config.yaml
n_head: 5
norm: "rmsnorm"
norm_eps: 1e-05
init_std_up: 0.04
decay_fraction: 0.301
final_lr_fraction: 0.0
dataset: "wikipedia_en"
MLP neurons of a small language model. Each row is named by its layer, matrix (gate and up: input weights; down: output weights) and neuron, and shows model dimensions 0-159. Each number is 500 + 50 x the weight over its row's rms, rounded and kept within 0 to 999. Numbers have three digits each. A neuron's up and down rows have the sign that makes its largest values positive.
Before each neuron's rows, "fires in" lists the words (lower case) most often at its 100 highest values on Wikipedia text that the model never trained on. A number after a token or word is its count.

fires in: "by" 99
L5.gate190:574525468481445530558484485537502484492470586516528470538480474581468397481454510488557546520473518377534529503500539438479461500549513555428455358564504480473572460453539439450465409557580583443491520491498497535464463545455536625539529571490483512407431351572577555495455477379467505425528453499477539502481427553515523508533539500565522478539460517560597575597632534480501506485490500549467516545516606475557498540513530551432532514553488519480544466427428486540500504490546508
L5.up190:659502481543504525461442443609498457448465539454550419437488539470509416451441543524484515465403385509458473513530494471530517596475485530520550477475429525585473470595483469534528475497464492515528507548425524517547452461517534525566609492464465425481431444545485530493603639547439481560509533508548515517502400568476493468479535413462445488481447501422508491494531381466595566533455585526549459475502522472510523573547549489430549470535572519440551551551475470504569557484560559
L5.down190:509531556497488546471489500542456592544515598541473456478506583494531470503472496495485534485549475445476503532593526513530501552515467619492526492364432512584559450478484468452508542411560538426452506447526464493521511516457491517564556467535510473503511557482420453533524475589485517453522473431589447386501539526531521440503479454404424408433485590496431386462454576507497493480581524488512547481530461505468399543534482407612459516498523528466407438633504519496448629507560489

fires in: "that" 42, "which" 12, "as" 6
L9.gate330:509478502461535569562542496492527478520375532473433441477478597454582535397492474561539448448469493602463529518486536474461479520508470543491451473478500478559506582486480562524512520468471515524541487463533386436591511572477587385532534619567562508451495628500462585563516524537568498538468520505531466529455527507500498483441435510480463496499483482555398584515523514498434357489520460546524569486605621436465470467529470505429395491466516517468455475586434541457450462453528501
L9.up330:531443531370531571469428501482504529604500460541414427523488570500604531435464527606560445532463516538569516540475442474534426567486400463475478531454484539593506467549527544446503490466484549438493526449538370480501562522467478456532599572550426449465492514523450512508543493505523448566516426471578488579470555485539466566508510562535464447402478492532486557502562480474466429480559487504453519469555534404559550520602511550387476445472475575484510529438397474436528518458464455
L9.down330:429515498537573417567559539516492534433423526433586494486407470458448492556505521478492601503501453552384435496503546590449521559503587510522520452558489453513538469489499598542389527511522463537503523546494480546604533536546527541570488502416516472521546507479414487500483547557521505426530585597494486457504531496492565434573470481442565550560501504567493466447463543480542539539393461470546518539581566560350453457392479499553528495500562485447504534561562493580412472503537517

fires in: "have" 42, "had" 37, "has" 21
L6.gate125:509436586507570528480491510449522563547539478519555399457540518480495563449454516500518491425518555463393514482471403448486491571472500509390511507471542481495544393476536510540485598513486529592495501512510504526381405523434489503467459420542475543537460488493567473395585486551431596411461432523483480463487437532402365441496468494468520459511560428511478503480466450533432555518503559458474455453486546530490452526550506489411488572539479426530458535414384564544457597551517495
L6.up125:603492545515547504463520496462449446400542593422570534400458477497473438462496544480534557562539528491538594481456515536438496489482536398473525484466441522524477584530453508499412487572574447466615467477558559458428535510450410505483583480489483458557497438403460463531473613539516506419467499559462478427549496561526550536579506467473467550475549456522507521405458468504383562516426462403453513382423529513487485561488497530470545478490521409456470463507472539573543523421462481
L6.down125:505511555530546512389544461516514542473587502421660510474450566506473552449455489461593534458535499503512431533524475432531485508438511493432485479476491542452543484509593410522436567514479562565521334405498505559508427527557481495479551437480500424494471493447493469514525518513480486490463430507452508430488480501496496526504484527460452487410531482526461439428447467506463539509414529462547449424468627515450456514436448438520521487469536352442436465486516528516474684512494530

fires in: "after" 42, "by" 35, "before" 14
L17.gate133:470431560509530535500561460572383585505529559574571463415573410431509477449454598486494577419461484486509520526554487494600531507510474430453541469470506474524570496461474499476449464537448644480528505464426425383525422521427476538465558429488439594431387404552460469478564543528438500552504486525482489429463460493519511470534480512520578505465473506468563439650499475478456557480476509426450509557465469452481535492477506476456478589480484486457396506509544502516484457466557486
L17.up133:546435557500522558490481478559418542588545558560417520527452462425513513453447562498574584432461504536565555508511458482509541571562464554504504466495372544392514501378541443531490490480508535419498384478473498462540466411488437484562592551476381522470458452557517514485484533432552475492458501542422500426490374465506486469475602512481569489542507509476513484605491478476492510462552569435426450477575418517469429477616512525438533516553470527437501494506472498581518506460529543
L17.down133:465501449530494559518460520455473808537489543607476491499460527518485450519471538518561578443525426477493510520592541519542543488511469547509462460472510472512538624401522494480459493498516502498502546362444533469557464504542524447521537505553440589481524544575479495526573508501493571554513510525479487455460568505555509432451525525451501475460483505496461407464487488535474473525522471467525535523461403451435471516531492486501508516430548505511477538550509459532483676416520535

fires in: "was" 38, "local" 14, "is" 14, "and" 11, "located" 6
L2.gate234:478446513506513504525414479508533449458469478463503515510462522522378542451511503490589531476522585460470524488473501615560466394407422579520553500446503540543428529443502404618518500514469468391476481499547519364552516517510526551539472510464526568510470541545546551577548412547479566547507581533535521596628486471489532443518465408501500554496501516464585470450439455541483522507525500474456526548492522563584511506463422575471529524447550339408506456482549468488461532506518455
L2.up234:398519487503594531564496502536450418556587482530496541500430489479471542532525502388470534430465546449514581434477565523502423547525545491490492519470520463611506548404468559620449481449426529446467472468540517466573464556442474531546621564448502496552418643494523499509508462540611461561470473512494613519470508493443571494441502462595508534502496551562499494528544457546503407576494428417464522531485521593558553505427446484505488527523518550462506500487461454495455512406441451
L2.down234:510477556539518560538510535490462418483525531576370448487556526461449528519534496437466455438525442507456522521447384487481434591531472453511486419542603534567496528459523505552510416477453580545392475465514448539498515585620516462432428471473443473505510677567535546475579512544472461547549448480537476547476474472522533447434519510568508469468435501543491504444506459558498512512362519485460491460477551484490467511508470464486461625506561547463540583443492420490574524476397500

fires in: "new" 31, "gladstone" 10, "construction" 6, "this" 6
L6.gate101:496556451532463537509479497506486584501498463533478594512538546470502485487521532412469559353540560466523504407511459520531494508573377545501544534537537488438434560606504509495515460443469450448451540476487530424456415514556536562506608426486571443428458514506528457417536386552544525486501585541474481451483391462466558534563436395491511450540559458504558501377476536410512453444467561496441521441503506508524526498533450502510453492448579528513460504448627510504497602467472525
L6.up101:516537466445470545634499540489447476532547474480499457477536523513513537465528436513461490435467508484459531454492587500467502575505512489474471452455454546428497535600533519567455508511495418527554624584522505388641441391444509549586608481499553470418538560511588401490595536536434527385548469390471502384558529442552531445510488569524468508467459499591500541438513492434526467465515520498520551474538513521514520397454530517471542562557482477462439549503517483489553503480548457
L6.down101:530536451498495428500433516470405496545477530527406404582407529419514565406548511525588459369533484568539504396535479499469507513497493512507535456527523508589570533535506436444483595502550487543500601511539447498468631524466527470483516443449536490363470474522408447505406484467468505503495536508499550468409478485500530570575539461499494540515489485489458481488457520491439482507526548569503401506479490472541474393459464578583539488476465482525487465436512465498467684539534469

fires in: "international" 12, "river" 11, "football" 10, "republican" 10, "ministry" 6, "footballer" 6
L5.gate309:514445541581432515508477451520578551496562464485527505580421471531499473518504521419469452442498590509480588595347427485477474455557477493553517462462583470449561571477537429390405452527473524436505511592555566486486477480458576540511447448515444545560490475596563534537452491454406503388486512517512442440515483538530520467601478517523503434474468419514533510454512388441449511548525494492405507553536400545541503538505437526418472523538487525572477508506432441510468539553465435
L5.up309:539450445471433533550502420563572488390452454478588469506382487509489524511501463388501505536575535556495493563514477486492509448515409570494448452416520546525467540433514513557513510586485591437490554535509471409530444544531569617529531458493541506508544493493475553526468596456504575425518459433446594581561595492436444514477518500495470519442511567453447402439432471502524537505458486522446522502474501498624530532372537504428492509552601482540467567446476463473539459557504473
L5.down309:569469544451464539552513502461535531439516533495529483512539452501549465489530512524553414538546566560465534553419503520498519404603407609570525474467426521442642502463544517433399479519451488506545512556543541493577409548530572555468512455471551506550548554479516652576521601594472533452566483508487520455564491419446470495462471610454522538501413486529522526471450510473501499513496491508481485549561469466534487541403541512381487437471544562637530460503500458494502532500553510

fires in: "by" 57
L19.gate159:540423512421472505417557542459529543513467495559463443439506527541434534504477525489460562521527502459572488517526477513581516502384512536485527501464517573437563506465488452553575517553508536450533508569490499365450502565456511485486507486490350582468407501501465499488545491500512664504512435450543579458415501491458416493492562562440558457461550505522545407458421524540478401548544617486516559524396503493534538511564527448555485514551559455471492544443427518524459423408493447
L19.up159:512484460519447513425524595481558510459516503538479477455530439489403457438455575427537580487491424444590519497498586551523469432519497584523508463502493513455505624498552512530477485542470545384481415569543536417530486455530504503575545517508491527526481491631577513508549534551476516509563430523606535569478498513475456503524487529501506480476475549553588442502374542592412433506573550519553484532445516517487517507508554501509549548404561443407448487556398477463431450450570408
L19.down159:500518465551481518451517521455516610480494460544464503500398464512478518449431484493686552538479439499530546518573529501544422479579488486495502517501423463519641608429560433508511475529473594473451487419547552445609477469486474467554517458506549492514495509441520488527572538529461502510527514540520489532529547502542604486478461504536486505585441474479548546537484589568478537475526498532548523537520468411375493457538599502462540546400521477431491440582532555469445623475548405

fires in: "were" 33, "james" 12, "football" 10, "games" 9, "champions" 7, "footballer" 6
L2.gate132:491402546464543579444450523526570510467506523578497429506516490560464491527510525502459468467612437439565555550464475437455438481503488471498428487464512539487531503555559530530529522523480525401476427511480517381509533497489502548552440484537553493509452501561472539515432467460516438525594427439445582447557628527484391542504510490484472514572506445411544496491552382483462426500564428425434436457510534489496493518479452484413493611539469610603470539520501452520433518454426388
L2.up132:473582509487462478584496519507544486393491505609492587599524497570600487543541504415456479466488478473517465478474510518452473419488474486479414440478431511526523574498522572553547541509535522509565573471518539398570479607492502546578516517537549526632394500505553463553446506478447531541446555551481453482507494477599508550503499647534493460503496491539473520345537529441400438571481515542444450479437439574522513537553461534522456552513551408461452438466515473475467529491488459
L2.down132:480506582486466548487526559523472482423553565513509518477578439483516545493484470469485584370549536496444495478588546575426512486432516598577501429492526490501589510532370480468416514500484448438530562506467519420571432566540477481466553542518520554512536511507490474502418520437503526555506551594467427576551493504550509558457471599507470490527471458563511550428546528552436446552504501490544580495440516513458480504406514589470451474436518495550367433492370500519494526576398437

fires in: "after" 43, "under" 34, "at" 7
L14.gate273:496514491553414472516561431483425493411491575545492455519516550546497502433481534490549586487438484401492582471480520460555494487524395528403450430510506655433508472491547507515453478554455510527504519531350496414480475423518516485484544504414424501426425437512544489517514460513554461458568441468481520551469499478501560527525522527506572450448478401539453459509456501475500487562490540490431558473459506664522465473562447445452440569406417480468443539425552497441475453454515436
L14.up273:503521579424504563425470360498491539488568521601501433557514448454461491473415413521567562462503422508556435508569381438443505484485475541560547486475446505534531547393540425570566440507572607452506541495493564476538499405427547553429564466512498486528544419518418473576489521443453558557478474502534507448522527468437438464487523583557517471496509572472521460499491475480462518489599533509495491508585502469412525496493434462496468550526519497451439426573468532602464528412485440
L14.down273:438445439489578549428473428487486627515500594589507464524505469472474445462516460522599528519567528459431494519586454392531542535404438487414504475504479504522512574459541510505589443493576517484556510383460542416549456492418420487585505448602416478503524467504494539577515494441493542507544493479574478440465513479543428543518532500453467447540482509497508463427473446524472477477488494544491489491464480475356462472466439535486501488402525556521491551643493510479452638498549483

fires in: "national" 37, "international" 22, "world" 9, "football" 5
L10.gate410:476493446532472432425507478445544478467590497456554594603509496531538391589538476395471488483515503455492471633512440407473479426520495420500456418429641499511507475519531487416468473516521562514444470470520497448564478446554617663519545495463459511470483476551495523598464425487481539435483444526482526549522480529487470562523591508544579488503454465521603488487501467514487514528464364494507511543488526518561514467486503486383401522498521445549523440511503511553510494502465433
L10.up410:465432464468467513524502503457502534490562524506448534431520466389496542481516473515451616483564552561606500569511525526514473398558430550452474456422535420557585592454415534468447533535412552492479519528492555469518533505552492565512514532526533481498521546554536484451545510516557436513417460511483500549474560519557520583445459555441589547416578508465473431352535484476467518561522450509490578475441491407570531478377461586441471537556523538609483472436483473431493451446481489
L10.down410:524506507482508540544526501514502417430541510521451473568593456473597499572532598404524499495498539457563566537494502562417581437541521494620519370430477462521498599402485495476376526472459450563570483593520522546457437470477562569453482537497520514520497495548519593559524450568551473468507495468504458450471580444463422452500573539475497484538467439498517491563481515469582510521612476528487534483447544469527514533404567540410484462461478541547595385466475494480441576484484492

fires in: "3" 65, "38" 7, "32" 6, "35" 5, "3rd" 4
L9.gate147:475483495500524526494562524474485560498419554547490484520515540465538491467484494487410517521414583499453403491486408486542474488404503541411553568471558630493467476471420536589500523499530510416427515462535363482519482549459563476418484577568475510570491543500526492489510466452523535533520458492491425440460524525470493478571579543428545454468535502525546408397500579442511535461565480429491538542493542525498632492500563584484466382514487508435380484443522445410501418432510528
L9.up147:474544502602480509480415432509432541495479491495603493512539587427462436488552624487572544484506546547524541454500461532451566508487523516479554475454536627456463456452517508470491587494509590574586445482468566467431571416572629444438433526475414488566461522571461523524557506464428493588506489545429496437466494471436490533483518387472546477618525479530523446390549554457530522487497496471586572580483522445391514522510487486541436440481496538538478528526462521488506505470494486
L9.down147:575464597571476498488478507436508395552499542576499529531510451509495443522482542481492564420431583507544494521459494551445590560455431578497539484444560538417462379538591544531373570554543511461562507473519533490465576449570612513473537510475450402532557539474486476536500475550445541483529381504492508503386463538457525463491503466479509470551569520551539488435448478467500441448512476486510494451538460559412502526429444554499511507385520491525603493529510458490522483499652532

fires in: "has" 75, "have" 25
L6.gate157:582541643506570514407517569501492520490477482524513524542442516502562495491426461562488442431482500525546474477442385532453528585515431519480503441401562562512495440517571435384482527415526526576573473489423495557432484453448433502486432490526413521523500447456430461464540474516340515541495434495545486488607481534395439548580537554591454497518505516579550495420508498578416480538524513478408543388493438540511500513541499509459507512464474499468432524481486519502545493493496473
L6.up157:514481550538502608484499485490425464512518498537516506391576486507448503364612601567492590548489465474454486427422429540553598515502542440415419527477495415537532384511526497500512555534479479497541459539420476544487451530517417455378421509493509479574511500450479472482496449538503490521550478516534533542554443572473500596622428448570472510455534550484452498493549461527410577466488483461403547407425513467532463550567552477481522510581539459542500460430466516483480502473535505
L6.down157:523513619501574572447590465551518502497554503443556512450485487488435483420493478532485548454446537468557463479512438414455540521569396450486552505304562461498491549537516482482469628485403534561551441513486542521485466520457416490458477452484547471422527541444486555472562431547490466575514469540504518448561518516528469492533470489539392475420458533513501506468440439560428563515551494507479517427439579522384396496469506463461590484500451426518408461487499538488479549510566507

fires in: "has" 69, "have" 24
L10.gate107:543548522525533553410476411522479525514556542501591544508492430512556538622462462545470522409495425497572475456470404514462467501469589495531537550412514552465492441507488417467408575569408455534537510539451445518471551478417469478434500500515404530433527414548462530457523466519423500469584447476508479557562575483474413599515568560613515419532477532437496406556572482537506483527478521546481532392527569555481477567531472544432453451525464510535506525446499549520575562461498473
L10.up107:596508488499591515489531421497485505458471528463504532466458446523462495407584575556426536507508428514446407403538476530504558478469420495508461481468507421518498494586461421625473470545457553515585386582502555517499545536388421521518503566505613479491461489522522456616472577488450494482443488524469554459522550518534466427531454417501460559597457569481504415417482537517465555414550512481457492491383479471420435516495512523484562491499455448559528501470497538478411478513478427
L10.down107:538498506514620466486566442502480517491494462532516436477446520489363477531504487571486536428515421459457379390525463495548468526429496524472521505420504385495596515507464464527376583461439597565511493472478555554493494591404459532545526484415556414541416533409515594470495500484446511462508488528423571517529543522484416469560480498524452537425480574532519515455480497572481527552482471647560501499480558498455418565483503469564550502531486440569507483518486512496466532497577524

fires in: "was" 73, "is" 7, "and" 7, "s" 5
L2.gate287:449510493521525540494447415529513496459554550417556562499478479514526555511584503535522501428598543504510561474529497595488614487457481426515540477433486505501494511476454536588488517490576472434469422601477456436485468510478466527547510512491449468459526604463544517436525480522690456571490504503499594535551512557447465517509482421580521565462566562427449398467467488491405425492534566431492507489430545564516505569506506544472511452511591454396435425489458456528484578501519595
L2.up287:465577568503557484493643478544544552339503504594481497418448542534465476527441466478486449458566528599475621513579490642507408564524512474522500482467538450464474472475467553507459529488512465425481506518558478439488463546503528556505514482434516466497487439484455497482520480521620531378460409576470424468563576555475518429468548540511515536457501461554525528461461416498515551500532516498535541493508589514533453417536491459486566539538552467483507423481390448524435474430427507
L2.down287:498432499469504513399474477430472465459492571560534457449436493490535482552426472449570436517450506586465469484431525520521498496514492488451466460594529557430485467514499458494405482513468523550390550549433599565558565530513415453464557441591463452476536489527456378521441529455445498449444473499525546362498508470511506437514593564474481467577468549489482516474485451562519527573570533571514458551556508497441455460462456423533485560552411464464570619535386501418510458454474541

fires in: "a" 24, "in" 8, "name" 6, "species" 5, "density" 5, "career" 4
L4.gate444:482444464480531450491482554425499546548574495481468503530551411494489527584450465424534602547505422453517484459470645495598461523456537478535480550516419460563461519497500534492504521425434443564603577539444519524470499453460401528531514466394564481477446483469506471525583435552516503505565528450434576470525523470430569496584405542484456448464438561477574543546514664542493437407494547458509517509501493528539536462471473558499529383498512556526475478442549414475493505527501579
L4.up444:617473457447500465505460518384510529462561507437527628503588494525514457504629543530430519550480489525483469519458579465505456551486500506517565434358420509536447453459495456505465551435506490578552548531410433549460446433514422451580579498476517532571472530515471463451490491580417520464586503415617503489507548446408490473548527467518545582501405513507564511514496508486566482521408540502573571502533388520520514509498495512564549524436481460551540490531538437506466550494526562
L4.down444:479494543641440584507450528442473476531565548475456511460555475538513464424399476446507533439434485564497556493456481491467493502509400554529535497469495567464490506486443422498489427481519490515476553493430442435428468490504489583475467433446547607466422477565483548584568508518464499550486402497656607519474483520547495592543565416521454555564540502481462537521543546445555593524567574540535523472454616426575528519534516481509501527493436473414544449549538551569480472511524471

fires in: "most" 19, "more" 17, "australia" 10, "austria" 5, "an" 5, "aniruddha" 5
L4.gate236:566473531525518446488525425484490484480557525526474437431569497526502478420545498491605503544464528494463516559563428607400434540504522409475537403476591474502495477514502460619617475507493516485472523432434570392552419471572498492383425508482580510474435532542453456521419483554511507396489485472496496540494599509484517496604521516581475454496412444470518477512500410526412463486444516455430427552394490531561550525542472549461508449556500490519543500506556414454522526553501457
L4.up236:471583496510469478441556571502564459527584543503442553408575565504478494440519493468495569589585510581522563475449527529471541549487479391516413421478517496443564468537542517526465436458462445533522536419467562459496544537483548560555544463419545526481432543477516475477405502396566512523531483461507503442503430416418531500443403427481511455522471474492541517502549561461544448469544518420496384471522367539448445469506548478549567613556551489478451496465482417438485471566452546
L4.down236:458571527597534463460542474537502565538536573532404539527489545487537580458571575493556478611590486517393566446491539530500461530498493422453433409551452482522476480532490504558412426522535496529497433405514561406455433554544479572512545472492556578388494541513499436492387539512511519461448477542483551425514462475480558424507468510527516444522462391534495445508501486497517445511571548415490472485497486418530502530571526568541535496624529567518511470478404381519499445521528526

fires in: "have" 56, "has" 44
L11.gate434:577452569459543580420515421510529481554485457532529570459483504578589504422542511491510463518423484449500414451474392478498457529468505503459529437462508507515477497497498504533414564508474475439536449472531578512418510456364467443543522555499529532529508531484509472424508541506482445489548463550463514508632495514341450525531565469592518416462531410468457447532471448530381433468495455532499496381505479541533551563536485554473468470572460521493451517384374512453554517515463469
L11.up434:498517587435567630492586509518474461444468512405530576421484436576494489452554579513457528517454411461521436396467432496506538429574461428446429508443534439539567487573550454541421616418405522515531406422482537505477431551415432557592501484521478468497515540460454471446538465483493482447536534586485431552508497591520481530498502467541454454462553540479470480504479471501417505568488478550554505408417547423410468476494495536566513504506487437518488499509457565510527546540466494
L11.down434:507474453478657577479537470483486520531502416435587519448439485501468513439500443475502506422536517414463427481528441624506473554442455519439545541467577470499478518556558492473476599465435534548535410485481509589543414556426463465485571515482519494522517500458526556444483448550463527498543400559447488462552478542498412488576456477495492527399438563504445511508441469556451509486446437586562497427545528479381420508426445475525538464530484424521438449531479570467485623469521512

fires in: "most" 19, "american" 11, "australia" 10, "english" 8, "canada" 8, "england" 7
L4.gate193:468557599480481497453546467504456535508522516515434467442555493501546495465493516514587512525559490456538496540513496494451472475484500420539432331472565496546484448565495511679472545553479574463454536458399536423615474443495485576418539485489560532467562438484506504428449540483457517454470441434464499449503552461516514507579412372555532466557444464484524509417496446519451479550558465447432463566432563517572537464472442492520413432555559562508456544431506499548545509536450475
L4.up193:487539471528457461465541488600570471508583460558433474441554558475431581414457519455474458513467508565539578475531539571516504539482402372489408463494508492517523521499577435511595443427518426554501502494461489461490511514450583548485503522390491477452458573550527493463470421421529523544528485472531505474539467456436425413448453437527565480513471518469524454486531466465507391490486491410454407549439446570480495486571579499601541515550443519442601551448460429388454519505473522
L4.down193:477473473576466487422536470614512453556527578409500539464596542458533532507501565528492459566486530565515555418458499429476449551524484415448441362510473425441444448486491529596407517481507455499515483406501525463543394497563505573407554440516529588382484481527477503477456474471514610436475497540491523401537529447617526502530427472541544490526457426444520506470508483510497427554518486433521528518437525480483445532580561556548487433604496545481452454425484493544498479528472505

fires in: "the" 20, "in" 9, "was" 9, "career" 9, "and" 8, "s" 5
L2.gate181:449501426446517482518370421492484487487494354495461522483536524485486522588494502453485570566456505511573472541481534491564508484466564538426483513488430432462476591473496459557417547495538518592553563523494480493440499458468447520578474538542539516570509505592460513560589406558486507506566426440470497520504492422488524553494382526534588500470502546457539483504478577547472490467465439408512444527430498532601492513512563609509639486486467581423511499425492444387555498445468514
L2.up181:491441497542481426471539504424495555558568401510550476412530519519458619487545471501489540531498504479568579538478537553557442466492483476475615544466521524555451528421434464587518468504549573473544506479456547467505475442559470482517433530564532495555467622628522429507520497583383479559598517527509577520519528474456516500523382503528416482395473633513520464506505508579470410429542488461504471493461448507520466494533467584532547550469562517506431416490487457408536531500555499
L2.down181:566469434592514546504447546470502488547570438535444494459512446568491468514515476539425434452411419503516455468559439542504460470526490603442526592476555518538474478512575404505590579462522507442495530384471473507437675505434476435451476474498484506570460497541533474543514598501456426520542410536535413527445419505473497517518456481555407481404522445525608522442481430549421550490448487508452447478485540554503493537503488540480486445606436517498429560508480519430506555501518525

fires in: "by" 82, "of" 7, "at" 4
L17.gate200:570556552509492595465390374504453475409546542487521515514559529474423524459511497600474525509427483521550507497521567411463481524538449444516479480491649519427532503495523479520466551555469556424460494486455509540466495534516517468474561525601416602518443541589431474458512483521466524623486567465526550527391477566488418596554580544522430410445518525453593463489441482512489486515514602543486512474562472510477520422558532553457515434509452464484463484476436432473488455482547440
L17.up200:557514524526449510526443423459464497535600500443524570563450493480428477422454439466467516536443432453484528587513541441473517470558380507420417486448470599471584531454505504472505448559483518384475403530499368516434496498585434551508497584508468626487491548516563436517542468438542432465568486537545526467456495533463451546513529544477491437527438505491470528492577526592550440574469595545424528523510434508473476418563531430473525619504454515436486499462458457478521526458503499
L17.down200:448528537557572517495416517516585548510455571519475510557572504468466449417545530482535548498496482485514535541545567456519520533511501524512465460488562470493466540423536543492384478473529491466609483418429529514504465603537478471519453453494440588438579485491540460549547501482470480550491612457564473514444420532578476477434545514476395514491504515519488498512396574515487484478520497562477547573500549536468379559460536538506462464515501542419462506458499518423511740493599443

fires in: "was" 61, "present" 11, "had" 5, "representatives" 4
L2.gate244:489317512525565471416367473455518513512470449542506480579506544604457592473486509521525526514543536476468523520497451491445506485541475506429560532517496508548465476442483547456568549390500414569508540554450483482527537533546473481389446417554497488397534435545521443477484481557423549527503457445590532515537557474424478468492532573419487466528449504497435462480540532571556581391469453485422473475466499553462476567526446467477594462493493604501452522410500546418512488460447465
L2.up244:503487543511443472559478452423472526523540503405425505424594462575412537523399523491557574549455440524474530505427534404547499543440402480533523586532565404549422540446342502471558427525523536539575479469483546546568401500545538486481443477528511550418492513445486526464458444504444483443522489477502493467538587396433478607451420492544451480491565482543526474505438592538486510488475418441429467505543558545522548479472516500528474477497478446522570559463512539514569580497467514
L2.down244:536305464446517534524512503497475517509456482529581433493482565499543470452530500464513452498465465497449479427513507468499400528519392526499553504513498521539410548498595481513465512571450464498490416468559545572449602587474425553435465538479526544481511445549474423531515469476508489521451514501542482495503517463445527515505441526517492552487530418460545447472446482516518473463390549427457516412570415516532485493429540450538461516605557466476415540563582444419491461322532422

fires in: "3" 52, "32" 8, "38" 7, "39" 5, "34" 4, "35" 4
L18.gate34:484493514404509480549544508601455500478487595491497529505455535484543534552476551520408588449456545537563484469549479506469551483452537496496488465483489483471465508514555666462392531459520532450431564588533544433469564568494543517511461534455484492565508524585477496458516525503348575479537471501477467517400468573465438549496497495472557457516574443477477533448496546460502452482458503518467536513497614559509558503468577544504410440438446458506288438509523445497527512458549437
L18.up34:518511556583493479482496568471454439502531559465528474526480596515575464413486486522628495477403591476561556561396462422500543462547526510450524493543479524452530514537522538620528490573545425500551519450544516471462562453520449553497536564505439481491535498477503463513552434516515504633533414547411451378507548509551460534421538543504626478495539461534482469569486456613493525509531458497500573551593417533507538410551469508455494425472506570442489439437545535466463512455434508
L18.down34:520505493464535548554470588432471397531361575533435542563467516494531494520502538517492511491448507544534481442399432510460520508485468470518584449436545525388489474513541552547505451465460516493489462546557528496509486585470543500544473495395396466506476449565540520475617530490419462519547439474558518468406554570465462574482434464517485563509464460474456511467578507513513557507391444552528547509472439546430438638437566565525574458420496435421496449495486493539467444482578582

fires in: "by" 99
L6.gate267:499616476470432462506486435566471487446489527511459493443450553600452424512445484501478504509484558484468570523504575428543522541562426533467525467399462497560465481551540454546508518553510590425488546495457541495530510448449520620588470492474516549406451483581413409500626532456508500564477516525485534443463458600547425547538568486442485463545470538517556438470480504513439435523510610495446551534497579504538441530537409559501566553513524377428381503511469508529519530447528524
L6.up267:533563525454407486438440460595411503419453562523500486408474567612396408495411477542502542496445509550522536507523558413554494469531423536409547445420514464503470441416545452536478523488496533415502564530445484522489439467489511586643507510468568514409420506503473449494500533438553532519506505493547516482424476566506452451536582479456499476541490558503483424461464505483387426573533552514481536524511522562535459519529429504497536562553565448463420449486433516510571495429485432
L6.down267:449548500543468514540581476565533530522533458600533460423436556545408510478433583418471567451528491471515579522573537579568521555533447543406532400425465434474529518503558515516501521439497559399482458393429522452530473578456485514570506479493477574475446471528408400532489492471557560519532480458505546448483487547512436463479546471398408485497421498570509473551440564563466455447575550524545502521560520419494432489521475489532495502503547498455434461583498507487411611440558474

fires in: "s" 43, "was" 25, "from" 10, "had" 4
L2.gate314:522478450473493472535439490492453538490486469549494494497546484577576493589521486474453446466543533557537446524536454356477402501502509491503580540551598461557434452581494487526546500586579486482419537465505474544519565415497496479396474407540515416514451588486446555420565551497445433496463512509540505554473400428439462504525581517539559530504502547567560418511511498540472473482543444553538492512537491526406466531470480497470509481561521622568488542516449489590534576475402645
L2.up314:575474534489465476542402540506534521438440485463457493487539528466539499512450488467480515564497451537483469438388505361520548607531466485511498482534421469391484524505542493526584486482410496644547525447469581535562523430586574492442580552527505579582450550552470500474515526505373589512501541467552470511439479459539504469516441503438428455494501475530547473560526582502647539414408469543540552476522460461473495359509438532515493521544481507532463521506563467470509481471498453
L2.down314:491431515456528472541444500461455588463502437471512473472496598500505554443428485493435425472529495470449425425520554579509505493459483513454546476492447449477480519560566478489375471457454434515524485534502508402543570562414467510489589509515518497480519599540505409529597443485561550466521484608501523463560550503537440473501442524379407467544449440487495551440443511455505452583452461540567519519513427506512509483549518481556373572582560520525447469561619443423543408486471479

fires in: "have" 46, "had" 32, "has" 22
L14.gate292:559489570487575646417491416469534496506455474490515538494509517512427440488477491534451491546524424488440471427457368522442492502509425423528579457435485481580439474552536428474568535582481533527521471475497538578440426555460495496507574499661506539507492513467522561470532466577449505387475466409492445484592524511490478568537552469482537497508550591513461513529484487578378535550552466495447492449444482453507488453522527530415415533512509416433518486452443548518601502535514538
L14.up292:535521499517528525499481480567410439530479593514533446521435473468621439409521486524402495425445567511463429508498515564424521493497523450517476463424541551484597509511567613479480494472526517443576450476489528530507485529363504550540455448551446539514569520518430495567491429523501482500520364535530517446571472604525483551568507438567503487528543501499492473441528443567434597444447482487447528400487516514498484541514444540465535446450514478602461604489558587414503514581517429
L14.down292:524436583448598476458537461533542506464512466395532538423442510536494486466436497534480524476490467389537436485449413468491474479536479520573489499557562526564486459543465450500506510559474514452489454594553544579452439609492490492467620475543538480502408557493472568401433513542569486498466463441495512403536511540524457444497428510499390489438486570518377497457488549506447516510558496509629536469531615491369443577438427462531542464457498482577423466478468510519484488489485520